MLP neurons of a small language model. Each row is named by its layer, matrix (down: output weights) and neuron, and shows model dimensions 16-111. Each number is 50 + 12 x the weight over its row's rms, rounded and kept within 0 to 99. A neuron's up and down rows have the sign that makes its largest values positive.
After each neuron's rows, "fires before" lists the tokens most often just after its 100 highest values on Wikipedia text that the model never trained on. A number after a token or word is its count.

L5.down77:37 65 44 29 57 50 57 66 41 40 64 51 55 48 39 66 64 38 57 47 68 42 42 62 49 56 36 53 50 51 41 47 41 53 60 40 53 56 54 36 43 55 46 56 45 47 43 60 48 64 60 36 61 41 50 50 48 70 56 53 53 53 57 35 53 53 45 58 44 43 34 58 46 71 34 26 27 42 81 50 48 46 39 72 60 45 40 36 48 70 37 35 51 56 32 48
fires before: " |" 19, "," 15, " (" 11, " as" 4, " =" 4

L2.down59:56 57 68 53 33 65 45 44 31 50 69 62 52 58 72 54 51 20 41 37 69 40 40 48 47 53 52 48 47 46 43 51 41 36 20 49 14 50 39 69 22 60 62 48 59 28 60 47 35 75 54 40 48 52 44 56 51 46 52 35 46 45 31 42 62 52 51 32 65 61 65 47 41 52 51 61 69 70 38 56 53 38 52 42 65 41 64 41 47 41 50 54 65 35 54 34
fires before: "0" 32, "5" 7, "7" 6, "9" 5, "2" 5

L5.down285:41 62 42 43 42 58 42 53 45 61 57 39 48 43 41 46 50 58 80 79 48 59 55 39 48 72 51 40 46 62 47 55 45 45 55 25 37 45 47 41 56 38 39 57 49 39 59 57 68 35 54 50 61 39 68 56 58 66 55 54 55 58 61 59 43 65 53 16 61 35 60 44 48 40 49 55 54 64 35 33 67 56 52 36 43 38 52 68 46 45 49 54 40 35 42 50
fires before: "al" 41, "ic" 17, " |" 10, "e" 8, "s" 5, "h" 5

L5.down584:43 50 64 44 58 46 46 56 37 40 62 44 59 61 29 42 61 20 25 72 60 52 53 56 47 47 71 21 36 62 51 48 70 53 61 70 50 43 58 49 43 47 41 66 67 45 63 46 45 67 50 63 58 52 60 52 58 48 42 51 60 32 61 51 53 60 51 74 45 73 56 48 42 84 45 59 33 51 56 50 37 43 32 37 64 49 48 58 54 35 39 45 51 50 50 51
fires before: "-" 54, "\n" 20, " " 7

L5.down261:51 58 59 48 40 32 57 60 37 47 41 76 57 40 64 60 61 52 42 46 42 39 68 55 25 25 68 43 60 54 55 44 58 43 73 64 50 56 37 59 38 47 49 64 49 69 60 66 45 41 67 71 49 62 54 34 53 49 60 26 47 47 50 64 52 36 61 58 63 72 36 51 66 58 56 29 43 57 53 54 57 36 48 34 50 31 50 60 40 47 23 40 43 59 55 47
fires before: "." 19, "," 15, " and" 14, " in" 5, " who" 4, "\n" 4

L2.down788:50 54 48 66 77 61 53 53 51 31 35 43 50 62 64 64 69 31 68 55 43 44 60 37 70 33 42 48 44 63 59 61 70 48 73 52 49 52 55 47 53 32 34 50 70 30 39 56 53 58 70 56 61 57 51 64 57 60 51 59 43 69 46 26 63 60 74 44 63 72 39 39 71 68 58 32 45 41 56 58 31 39 42 45 53 23 39 32 55 57 22 55 60 55 53 46
fires before: " " 89

L2.down510:57 58 56 46 45 63 46 63 68 46 53 62 49 60 43 43 69 43 39 34 46 59 28 50 41 39 61 75 60 64 31 42 38 48 38 37 58 50 51 37 43 68 40 80 53 52 49 59 65 43 47 31 67 60 54 50 48 56 50 36 48 52 42 41 58 66 47 36 53 37 70 46 45 40 65 38 34 64 53 36 38 56 45 57 60 55 57 52 54 55 49 62 42 47 45 59
fires before: " |" 21, ")" 12, "R" 6, "A" 5, " (" 4, " P" 4

L5.down501:49 46 67 54 57 56 52 66 37 54 39 60 44 54 45 35 53 33 44 56 53 39 70 61 53 28 42 59 49 40 39 35 45 56 46 42 47 63 55 62 58 36 73 72 63 56 68 60 29 48 53 52 47 62 44 32 26 50 70 46 54 29 47 56 22 62 47 57 59 51 40 44 46 42 49 58 60 52 78 51 53 00 34 44 71 54 43 52 40 51 53 36 49 62 54 54
fires before: " " 46, " and" 7, "ld" 4

L4.down893:48 48 42 38 47 31 44 64 48 51 45 45 23 39 63 46 40 56 58 59 47 54 29 62 40 67 46 70 48 59 32 38 34 49 44 58 49 49 59 56 48 57 45 34 42 54 57 44 63 45 68 54 66 31 58 52 47 60 52 44 43 62 42 56 15 56 41 55 27 65 44 38 54 34 35 25 68 45 47 74 61 65 52 48 67 45 50 42 60 65 32 58 47 60 52 41
fires before: " " 73, "\n" 14

L2.down734:62 31 59 41 36 48 52 31 31 62 56 61 48 60 58 44 49 37 69 50 27 42 35 48 52 28 55 48 50 50 72 63 49 41 39 36 42 57 45 51 64 61 44 36 69 60 51 46 68 71 50 54 44 34 33 42 38 37 56 40 59 39 45 49 71 58 63 57 55 49 24 63 44 58 60 53 64 43 64 71 27 58 50 72 46 41 61 68 40 43 62 82 36 49 43 43
fires before: "act" 13, "ite" 13, "im" 7, "iv" 7, "ed" 7, "od" 7

L2.down379:44 47 50 69 48 55 57 83 40 25 69 44 58 51 45 56 47 30 38 54 57 51 46 41 63 83 49 57 59 26 44 35 67 58 63 41 49 47 51 41 54 28 50 55 57 50 36 50 57 55 44 44 47 14 69 71 47 42 76 45 36 39 57 46 44 48 57 33 57 37 39 70 66 61 51 70 52 52 46 41 31 39 55 41 55 45 42 53 63 45 63 60 61 44 69 57
fires before: "ed" 15, "ing" 14, "e" 9, "es" 8, "s" 6, "l" 4

L5.down794:22 66 52 34 55 44 63 42 51 61 61 51 28 39 37 34 45 68 50 45 45 49 68 36 31 53 43 64 42 54 37 58 67 45 55 52 50 49 60 71 60 33 50 53 54 58 46 73 60 50 67 53 59 59 37 42 50 34 50 41 56 44 55 72 39 52 40 58 45 49 26 42 51 66 48 49 71 56 56 40 61 70 57 21 52 50 32 47 28 72 49 49 56 72 53 63
fires before: "\n" 100

L5.down318:58 43 68 55 43 42 45 67 49 55 60 31 43 48 44 65 65 28 56 60 44 55 56 37 19 71 55 46 38 34 57 56 37 42 58 39 46 48 52 32 53 56 43 41 48 57 60 39 61 63 53 54 64 51 51 41 51 55 50 70 27 33 48 42 49 70 61 39 46 38 47 67 49 62 44 46 59 69 14 55 26 41 73 52 61 69 54 64 54 56 35 53 57 66 37 65
fires before: "\n" 58, "al" 7, " " 7

L4.down619:54 43 57 54 51 37 41 50 55 39 55 35 61 51 53 62 43 60 40 36 47 58 30 47 44 64 25 54 46 47 80 42 56 59 47 39 42 64 43 33 15 46 45 62 44 48 59 65 47 43 37 59 47 53 65 31 52 54 47 54 51 40 44 18 26 32 48 67 57 50 61 66 42 49 62 43 43 66 43 62 53 69 56 53 56 28 67 63 50 77 57 53 60 83 40 54
fires before: ":" 43, "s" 6, "up" 5, " d" 4, "\n" 4, " " 4

L2.down371:40 54 63 39 57 72 50 55 44 38 51 52 48 57 53 52 70 35 29 55 53 49 69 54 77 51 60 48 40 40 16 46 53 49 57 54 53 33 58 40 48 47 52 59 42 55 39 37 35 56 35 60 47 53 55 71 43 51 32 40 48 50 56 58 47 24 53 43 48 57 70 39 49 59 54 43 49 78 52 44 61 51 28 71 38 75 70 56 44 46 61 65 59 49 72 55
fires before: " " 51, " (" 20, "\n" 4

L5.down91:54 58 43 43 61 49 45 50 42 50 34 62 55 58 50 62 66 64 60 50 35 67 49 47 37 19 55 63 47 63 47 56 54 59 50 50 33 46 57 39 81 53 56 25 37 35 56 41 67 59 42 58 50 61 45 52 32 77 67 41 61 60 52 51 39 28 53 70 50 45 33 65 57 79 54 55 36 37 31 57 49 63 57 57 57 33 41 61 52 60 50 44 28 50 41 57
fires before: "ed" 24, "od" 7, "ode" 6, "al" 5, "it" 5, "ing" 5

L4.down129:42 48 66 54 81 48 55 43 51 50 68 47 42 59 38 53 58 31 65 42 70 56 41 41 40 40 34 36 48 39 61 28 39 62 83 61 44 62 64 59 43 55 46 50 52 56 50 55 30 38 75 40 38 57 64 45 53 56 64 43 44 42 67 64 59 62 50 45 31 69 66 57 50 59 84 39 24 60 60 46 36 70 60 60 44 51 38 54 50 43 73 53 21 28 77 45
fires before: "al" 19, "." 14, "," 14, " (" 6, " of" 4, " |" 4

L5.down688:26 55 54 50 65 58 45 52 55 35 60 49 67 60 48 56 41 39 50 34 56 53 48 70 51 52 70 47 58 38 52 50 69 51 83 36 62 50 59 77 49 46 55 71 61 41 51 65 38 50 62 51 57 35 65 54 56 65 54 58 54 49 52 49 61 31 50 70 33 50 49 40 56 72 50 36 58 69 58 43 30 61 46 35 27 52 49 46 47 72 40 33 35 37 44 62
fires before: "," 23, " |" 21, "\n" 15, "." 14, " and" 4

L2.down484:49 39 31 36 39 37 41 35 42 45 53 29 40 69 62 37 48 46 33 29 43 51 50 44 50 48 51 47 39 43 62 57 63 77 34 36 66 58 32 42 49 60 54 37 26 29 58 55 50 54 66 45 53 44 66 56 59 63 50 57 48 63 61 37 49 43 50 68 58 53 71 60 66 37 22 53 37 58 42 62 70 31 54 55 53 72 56 58 48 75 33 55 53 57 64 47
fires before: "ass" 14, "ub" 13, "a" 10, "in" 9, "osed" 7

L5.down530:57 38 49 63 50 36 56 56 43 55 45 64 59 60 65 63 59 35 46 36 51 69 66 56 54 33 60 44 34 25 56 46 52 59 38 37 61 45 28 42 55 50 45 55 69 51 72 53 40 35 35 64 49 60 51 34 29 45 35 31 45 42 44 51 68 37 65 60 45 53 59 62 61 55 47 56 32 33 51 87 66 67 58 55 41 55 15 70 60 38 39 17 53 55 56 56
fires before: "," 23, "." 13, " and" 10, " to" 5, " of" 4

L2.down51:44 49 43 57 64 51 38 62 53 22 35 57 50 63 45 65 53 41 30 50 42 71 42 54 57 49 62 45 51 40 53 44 55 33 54 37 61 33 40 46 40 54 46 66 44 54 45 48 35 43 50 51 38 59 70 52 40 49 37 50 53 61 46 66 30 49 67 36 59 73 42 35 57 47 62 57 67 32 45 53 37 36 56 46 67 52 50 35 64 61 45 37 56 37 63 39
fires before: " as" 20, "er" 11, "ed" 11, " is" 5, "es" 4, "ted" 4

L5.down676:57 37 47 42 58 50 45 52 47 45 29 53 44 46 29 79 25 35 65 73 47 75 64 60 54 34 62 74 42 45 34 53 26 54 63 35 45 57 51 71 69 53 58 28 53 50 48 47 51 62 60 78 40 41 68 29 36 29 45 51 49 28 37 44 52 40 53 53 53 57 45 57 55 46 39 61 31 47 36 50 43 61 57 45 50 31 45 23 51 47 28 44 52 43 37 59
fires before: " " 18, "ver" 13, " med" 8, "ly" 6, "ber" 5

L2.down864:27 47 57 64 61 60 53 46 47 29 52 40 60 38 53 60 45 36 63 35 50 27 82 66 50 40 37 71 19 33 42 52 51 46 20 47 55 61 49 52 53 48 60 52 39 56 52 45 37 58 45 62 47 47 56 50 45 52 51 61 34 45 38 34 49 40 84 39 36 55 23 44 73 59 59 56 41 39 42 74 65 52 43 57 57 38 51 55 41 63 64 60 44 55 64 49
fires before: "ed" 17, "s" 10, "ut" 8, "ased" 8, "ad" 7, "ution" 6

L2.down0:61 52 55 50 39 52 33 41 42 41 40 44 58 44 53 59 29 50 55 42 75 59 40 44 68 30 35 37 60 43 46 48 46 50 47 17 69 45 59 53 62 50 39 64 45 26 55 33 65 62 37 46 51 44 44 59 52 48 51 49 40 47 44 59 69 31 41 49 19 55 38 48 68 55 46 36 38 49 44 73 66 49 39 54 56 44 43 51 69 59 52 63 47 54 45 47
fires before: "al" 28, "ed" 11, ":" 6, " |" 5, "es" 5, "man" 5

L2.down538:36 68 49 36 62 40 53 46 45 76 56 31 37 63 55 71 58 45 37 46 32 33 07 59 59 28 51 62 51 30 42 48 41 34 35 41 51 39 50 49 52 60 70 59 60 54 41 59 51 20 66 56 50 43 43 40 55 52 45 40 51 40 40 53 25 26 29 51 45 38 54 61 51 63 56 42 62 33 32 58 40 47 60 50 52 47 58 35 34 63 53 76 57 49 56 55
fires before: " " 29, " to" 14, " —" 9, "\n" 7, " the" 5

L5.down238:54 65 57 41 46 57 60 36 57 43 37 46 51 74 48 50 40 63 45 64 44 71 42 59 46 40 49 51 66 48 33 38 39 58 63 63 33 70 60 53 43 55 68 60 54 30 73 54 29 44 60 32 30 49 52 38 45 52 65 19 57 52 54 49 59 66 40 56 71 62 38 44 83 48 41 52 52 50 35 54 41 63 61 55 58 67 55 44 52 59 52 46 27 51 47 41
fires before: "ing" 21, "ts" 11, "ed" 11, "ation" 8, "ment" 8, "ers" 6

L4.down448:43 30 20 54 26 63 39 66 54 63 56 74 49 48 58 60 54 58 71 48 24 39 41 54 40 33 47 43 50 54 50 45 56 52 41 70 37 45 51 57 74 45 32 61 53 63 39 56 60 67 43 53 42 55 33 40 51 46 60 52 55 66 64 37 45 41 36 65 34 45 33 47 35 54 56 42 62 32 44 42 65 52 66 58 29 52 48 64 43 45 58 63 54 63 45 64
fires before: "s" 90

L2.down423:45 56 56 68 46 44 47 26 34 50 61 23 54 68 49 33 32 46 46 64 68 32 60 71 64 68 57 47 46 58 54 45 54 75 60 46 52 46 48 51 56 48 42 25 36 92 50 66 44 55 62 65 23 31 65 58 60 41 75 48 45 60 62 68 38 51 61 61 41 49 45 54 45 66 56 31 53 55 56 57 33 51 40 62 42 47 45 33 55 51 44 52 47 66 50 63
fires before: "\n" 76, "t" 4

L2.down341:75 38 25 65 57 69 64 60 44 41 60 53 54 56 72 62 64 35 58 36 56 52 50 51 36 39 70 50 39 59 42 65 31 52 48 30 25 38 60 54 69 34 53 54 51 31 61 54 67 46 39 52 51 31 50 42 52 49 48 59 70 59 48 56 47 37 46 69 38 47 35 41 22 49 39 61 48 60 60 43 57 38 41 38 64 46 57 75 70 48 35 48 66 63 35 43
fires before: "s" 52, "ad" 12

L5.down731:66 66 63 45 37 38 41 60 28 43 31 00 56 49 61 52 57 52 38 69 22 43 21 54 49 45 55 52 50 66 47 63 52 72 64 42 51 45 53 61 43 55 46 36 35 51 58 51 44 54 64 79 38 45 37 39 34 48 55 49 40 38 72 36 49 44 23 67 40 72 57 41 55 56 20 49 49 54 47 52 65 45 63 44 42 26 41 56 49 41 36 77 47 66 50 51
fires before: " " 52, "\n" 31, " —" 5

L5.down411:30 52 43 46 36 42 57 62 45 54 49 54 47 47 63 53 41 44 69 60 60 37 59 39 53 41 42 31 49 63 37 50 44 44 45 25 51 66 50 35 36 53 77 43 34 59 60 47 49 50 44 37 52 39 76 60 38 20 65 47 53 39 39 42 49 66 67 70 35 56 56 46 50 72 38 58 27 63 36 56 58 46 30 41 39 57 43 49 51 44 69 66 34 61 39 47
fires before: "ver" 24, "qu" 15, "at" 8, "e" 8, "en" 6, "lect" 6

L5.down141:51 38 42 46 50 44 60 53 56 53 65 50 39 56 63 56 57 56 70 45 45 51 45 65 41 53 39 40 44 44 19 35 58 54 53 65 50 53 49 53 53 57 29 45 32 30 50 64 22 47 42 56 48 56 47 39 35 46 50 45 73 65 48 46 39 47 29 43 64 69 37 63 53 48 41 55 49 55 23 57 55 50 53 60 51 50 74 35 54 26 57 42 28 43 43 58
fires before: "6" 14, "3" 14, "5" 12, "1" 11, "4" 9, "0" 9

L5.down770:46 47 40 51 46 63 51 38 60 57 51 72 73 26 49 44 35 49 56 32 27 58 45 20 64 32 66 37 57 43 53 59 54 31 59 75 46 62 47 40 38 51 43 54 73 85 58 49 43 51 46 63 59 36 46 59 65 33 43 48 51 44 58 60 56 63 65 49 49 48 58 59 61 68 65 38 34 41 47 56 45 54 65 40 35 54 44 62 36 72 41 27 61 52 59 58
fires before: " in" 24, " at" 11, " on" 10, " to" 7, " with" 7, "." 4

L4.down367:58 58 55 46 58 25 75 54 40 52 38 41 70 52 49 67 40 51 53 30 33 33 52 57 56 45 67 39 44 42 44 55 55 43 40 45 35 67 48 52 68 62 66 23 55 59 12 65 62 72 56 46 67 28 58 50 58 52 58 51 45 54 69 62 44 38 38 67 52 43 35 53 56 38 42 29 62 49 59 54 55 71 54 41 63 47 51 36 48 48 66 43 50 60 62 54
fires before: "\n" 36, "-" 36

L2.down651:58 48 72 60 34 42 57 48 55 47 54 65 54 66 36 64 41 44 23 59 54 40 41 39 52 51 75 46 43 40 48 56 51 48 48 40 54 25 41 55 52 61 47 37 33 32 58 45 40 39 33 66 37 53 31 58 63 57 75 38 46 41 71 68 50 65 35 53 56 60 56 34 57 57 55 63 15 48 40 62 63 56 63 48 43 61 31 75 63 42 66 44 53 58 59 38
fires before: " was" 25, " is" 22, " had" 4

L4.down620:50 49 63 19 57 37 61 56 61 64 55 42 72 64 53 54 47 66 66 21 48 49 24 60 59 53 50 36 46 66 46 50 27 43 59 62 42 57 53 48 53 35 43 43 63 38 62 41 43 61 61 47 63 68 63 49 34 58 53 42 31 54 32 27 52 38 54 58 79 66 55 51 78 50 65 45 34 56 52 60 52 44 41 63 61 31 43 51 59 53 39 48 43 45 28 42
fires before: "us" 11, "p" 10, "en" 9, "es" 7, "ed" 7, "ing" 6

L4.down34:62 49 42 63 39 63 41 21 58 41 65 50 31 60 26 54 49 49 57 53 42 48 56 43 46 53 32 55 46 57 42 43 40 41 66 54 37 60 26 56 33 43 49 74 26 78 58 40 33 76 26 48 49 36 58 44 52 35 37 48 68 29 52 35 43 50 25 46 40 52 47 48 62 60 54 68 46 49 39 80 35 52 79 47 54 59 58 51 51 65 54 51 50 54 52 48
fires before: " |" 20, ":" 18, "th" 10, " " 8, "u" 6

L4.down463:40 61 43 50 51 43 44 53 63 67 39 50 34 57 50 36 67 62 48 48 61 52 57 34 38 49 43 51 40 70 52 48 52 63 41 48 43 53 29 39 62 50 35 44 48 38 59 43 49 67 53 70 38 62 45 52 36 58 57 47 52 61 59 59 33 33 63 63 34 55 65 67 63 40 45 44 37 35 49 45 47 55 66 24 66 39 74 58 36 39 74 20 68 61 59 53
fires before: "od" 21, "ence" 11, "ent" 9, "rit" 6, "al" 5

L5.down58:62 38 43 73 55 35 35 52 68 54 62 29 53 54 61 60 51 24 40 52 51 36 47 61 36 42 86 50 66 40 48 31 52 85 54 62 52 64 37 43 66 51 55 72 55 58 22 39 47 58 44 36 43 36 43 42 42 59 59 42 59 43 37 38 54 42 49 30 50 57 54 51 28 33 72 46 39 59 54 55 39 56 48 48 52 48 49 68 43 41 48 66 57 44 44 47
fires before: "1" 29, "0" 21, "2" 14, "3" 11, "6" 7, "4" 6

L4.down691:68 44 54 28 46 40 53 57 50 40 48 29 40 39 40 69 70 51 46 80 58 36 32 51 51 47 46 48 46 51 52 51 56 59 29 57 51 52 61 56 68 43 52 45 49 56 60 53 47 58 60 70 48 43 56 35 40 64 56 49 67 48 67 38 54 52 61 50 70 53 57 38 54 52 62 57 54 51 47 34 43 45 54 50 77 48 35 48 62 48 51 74 52 65 35 55
fires before: " " 46, " |" 17, "om" 4

L5.down115:54 61 34 55 37 52 42 40 56 45 50 42 50 50 42 74 47 40 52 41 51 80 44 36 63 58 45 46 38 32 52 51 67 37 60 53 49 57 31 38 55 33 64 40 37 42 67 26 52 68 31 55 32 36 64 68 46 35 57 42 29 38 52 52 57 46 69 41 39 45 61 53 24 57 44 38 57 48 31 57 48 48 38 36 46 42 34 53 28 40 61 50 55 42 57 44
fires before: "e" 18, "es" 14, "ess" 14, "ely" 10, "en" 5

L4.down478:41 66 72 16 19 76 43 69 64 49 43 46 39 52 38 38 45 51 41 55 58 35 58 59 40 25 39 50 45 38 56 42 53 40 34 61 46 49 46 37 47 45 46 55 33 52 56 43 69 65 34 62 31 25 28 55 75 65 70 50 29 42 42 36 54 57 62 39 46 70 66 40 52 52 45 49 56 44 46 62 62 64 58 31 70 48 56 56 46 54 41 48 54 71 47 55
fires before: " " 27, ":" 26, "s" 5, "ad" 4, "or" 4

L5.down447:45 60 43 53 41 70 51 81 65 43 49 50 23 54 57 61 56 33 58 38 68 38 52 46 47 67 52 60 42 57 61 35 58 32 91 70 52 50 38 62 50 54 46 38 47 61 53 50 46 50 60 14 62 39 68 62 38 36 34 42 52 40 46 47 60 59 44 32 46 61 73 48 39 63 59 21 41 54 52 73 41 66 36 39 57 53 38 56 63 68 28 43 71 37 52 50
fires before: "," 54, " he" 6, "." 6, "\n" 5, " the" 4

L4.down199:57 39 55 37 51 51 65 56 65 51 60 53 48 73 42 60 44 40 62 44 50 51 65 54 44 65 27 30 23 55 63 51 43 45 56 58 73 44 71 54 36 42 39 68 48 41 63 35 37 61 65 78 56 55 64 51 56 48 50 29 51 71 51 45 42 33 34 44 35 58 65 43 52 55 64 64 51 64 53 56 66 65 38 58 55 32 36 48 42 58 52 45 27 63 54 36
fires before: "s" 16, "," 13, " of" 11, " and" 8, "\n" 8, " (" 6

L5.down488:44 28 26 49 39 56 50 20 36 49 55 50 77 63 66 55 41 57 65 40 59 71 50 35 64 26 66 51 38 57 53 62 54 42 57 40 53 39 65 36 59 58 59 40 64 47 45 46 64 30 38 50 54 36 39 36 50 64 56 60 39 44 57 46 49 52 83 55 40 76 51 60 57 43 55 79 75 71 40 51 49 45 51 57 42 63 54 61 76 50 60 37 33 68 36 57
fires before: ":" 24, " " 18, ")" 8, " and" 5, "==" 4, " |" 4

L2.down75:30 44 38 31 49 38 58 48 32 65 50 50 57 68 36 49 78 33 47 64 44 43 18 47 37 52 74 42 35 52 50 76 48 68 54 59 47 47 45 58 40 55 59 43 54 37 53 66 64 53 45 62 40 49 58 48 47 37 56 55 61 60 61 44 34 57 35 48 59 57 39 39 67 49 43 52 48 50 84 56 53 66 58 49 44 40 55 45 50 25 48 57 30 80 45 38
fires before: " " 44, " T" 7, " M" 4

L2.down241:66 52 38 61 50 62 56 52 42 50 39 54 77 56 40 69 57 32 49 73 62 45 64 51 51 42 56 43 44 48 49 67 37 67 76 68 56 59 34 61 27 46 38 55 31 51 37 39 29 63 61 63 64 34 43 42 38 41 54 69 74 53 62 44 44 58 48 33 26 58 43 60 43 51 76 33 44 56 64 68 48 68 59 69 34 41 60 44 34 48 57 51 46 51 56 42
fires before: " |" 23, " (" 14, ")" 14, "%" 7

L4.down453:40 51 42 54 62 75 57 56 24 51 54 50 43 59 29 48 51 27 53 74 46 42 55 51 50 35 51 40 34 42 57 43 44 54 57 55 43 61 51 43 62 52 42 67 54 54 55 51 58 66 46 55 61 40 30 65 56 53 57 55 42 34 41 48 63 58 46 57 62 57 35 55 70 62 54 52 35 45 75 47 46 43 29 59 58 52 63 66 39 47 67 59 44 60 34 75
fires before: " " 43, " U" 8, " w" 4

L4.down333:55 54 66 50 40 52 45 38 57 71 51 58 48 44 71 62 13 47 40 45 50 50 41 55 40 71 61 61 63 44 55 59 22 45 43 41 47 74 42 36 50 61 42 37 32 67 38 53 56 51 81 64 57 53 61 68 62 59 60 31 55 45 68 52 41 56 52 33 59 46 59 55 62 37 36 47 42 26 68 54 38 37 69 33 47 63 49 41 56 39 40 40 54 45 59 48
fires before: "\n" 50, "ican" 10, "ed" 7, "un" 5

L2.down420:50 45 48 51 45 57 48 64 38 69 42 45 54 45 52 67 64 28 66 55 60 41 46 72 39 44 61 41 65 62 53 63 50 62 40 67 43 46 19 64 50 35 51 42 35 46 56 40 49 47 65 36 31 51 58 53 66 48 36 28 58 53 69 44 52 39 64 52 41 55 61 63 46 36 56 56 53 40 55 41 55 69 56 48 53 48 74 55 22 48 60 54 51 35 42 62
fires before: "0" 15, "1" 13, "2" 12, "3" 10, "8" 8, "5" 8

L5.down223:49 28 40 42 58 59 54 32 70 46 39 38 53 54 42 54 70 43 50 43 52 35 34 23 53 33 43 52 28 35 37 48 51 59 40 41 77 42 46 41 51 76 40 57 52 62 45 50 48 46 47 49 69 50 20 62 52 32 61 44 70 59 56 70 58 61 62 47 46 38 31 45 34 67 52 55 50 43 51 41 50 49 41 52 43 63 58 32 61 12 57 33 50 59 30 74
fires before: " " 29, "|---|---|---|---" 9, "|" 9, "um" 8, ":" 4

L4.down820:54 65 58 68 37 54 51 48 39 36 44 56 63 41 50 67 45 29 43 47 40 45 45 50 58 51 65 50 46 38 36 49 47 39 87 51 66 33 51 62 45 48 46 28 40 41 67 72 41 39 63 57 57 50 60 53 65 27 52 37 77 66 46 50 64 47 53 45 39 53 47 50 51 72 36 44 60 28 76 55 51 46 64 57 31 41 39 74 53 42 49 49 31 63 46 55
fires before: "," 19, " |" 16, "." 15, "\n" 8, " and" 6

L4.down198:64 46 28 40 56 51 37 52 65 60 31 55 67 45 57 50 50 49 51 66 53 50 56 54 63 42 42 47 35 49 21 74 17 43 39 49 31 49 54 74 45 49 68 45 33 40 71 47 37 48 41 56 58 25 60 41 46 59 38 61 44 55 72 41 48 50 36 32 66 32 42 48 51 41 41 70 42 50 42 47 45 43 50 44 60 41 49 21 59 50 43 66 47 56 45 65
fires before: "3" 14, "6" 13, "1" 12, "8" 11, "5" 11, "2" 9

L2.down460:50 64 35 29 45 28 46 35 25 33 54 45 60 64 46 64 58 26 46 26 44 59 53 61 52 59 69 52 45 31 52 61 15 63 61 57 44 45 61 61 42 45 63 31 46 44 36 47 55 59 41 64 49 38 58 55 61 40 59 60 56 60 39 59 65 45 46 53 44 52 46 52 48 37 52 67 35 72 54 65 34 41 57 31 62 79 62 53 37 46 57 48 42 42 53 53
fires before: "9" 16, "2" 14, "0" 12, "3" 11, "1" 10, "6" 9

L5.down148:62 68 53 49 46 50 41 60 28 46 42 59 62 46 54 55 50 17 60 41 47 65 59 56 46 45 61 45 64 66 36 56 72 49 94 48 60 35 33 62 46 66 40 46 41 68 50 53 54 35 68 57 51 45 68 56 48 62 53 49 55 64 33 41 64 48 51 46 59 58 57 52 55 88 43 42 55 50 59 45 45 55 44 35 31 36 31 57 52 47 48 54 30 49 53 63
fires before: "," 25, "." 17, " |" 11, " and" 8, "\n" 4, " (" 4

L4.down538:66 58 38 70 46 67 45 57 45 45 49 35 40 51 53 50 45 37 49 61 61 54 47 45 61 39 55 81 57 57 44 16 32 58 41 62 32 54 53 57 50 48 38 43 18 70 62 59 53 79 50 73 47 42 49 54 61 48 34 53 35 35 54 48 60 63 61 51 58 39 44 56 55 30 54 55 60 67 48 44 65 65 27 36 64 66 38 64 39 26 39 42 66 74 62 65
fires before: " " 53, " m" 8, " −" 4

L5.down477:51 29 53 45 27 47 46 40 73 39 72 33 38 39 45 59 39 39 47 57 41 53 55 37 53 65 42 42 67 57 65 49 70 32 84 44 41 46 70 47 46 28 33 58 48 44 32 75 65 51 53 54 62 24 46 67 34 46 72 38 59 47 59 65 35 37 56 43 73 40 42 54 58 31 41 53 46 51 49 43 39 48 44 63 51 32 53 64 74 57 62 49 51 45 49 77
fires before: "stem" 18, "m" 10, "eral" 8, "n" 6, "ed" 5, "es" 4

L5.down614:46 54 44 82 42 56 45 43 53 41 63 60 66 58 73 78 41 64 65 53 48 34 41 61 34 48 58 59 55 38 40 58 67 54 60 52 76 55 33 43 37 35 55 53 46 41 48 61 53 47 49 71 17 27 67 23 59 44 75 45 46 36 56 46 40 39 49 45 42 54 58 66 54 57 32 47 49 64 28 45 43 50 58 60 41 50 44 57 42 55 56 59 36 77 61 64
fires before: "es" 22, " |" 10, "e" 10, "o" 9, "ed" 7, "g" 4

L2.down588:46 60 33 73 31 46 47 31 50 36 60 44 50 54 59 55 61 23 58 36 55 49 23 63 57 39 62 60 34 48 63 38 32 64 45 35 34 42 43 58 20 52 59 58 74 54 57 31 66 39 34 48 44 77 51 67 62 45 57 36 54 47 73 54 61 62 44 66 32 51 33 54 37 47 50 50 51 48 55 49 44 59 56 44 54 46 69 49 48 45 50 55 47 49 45 48
fires before: "0" 24, "2" 20, "3" 16, "1" 13, "4" 12, "5" 7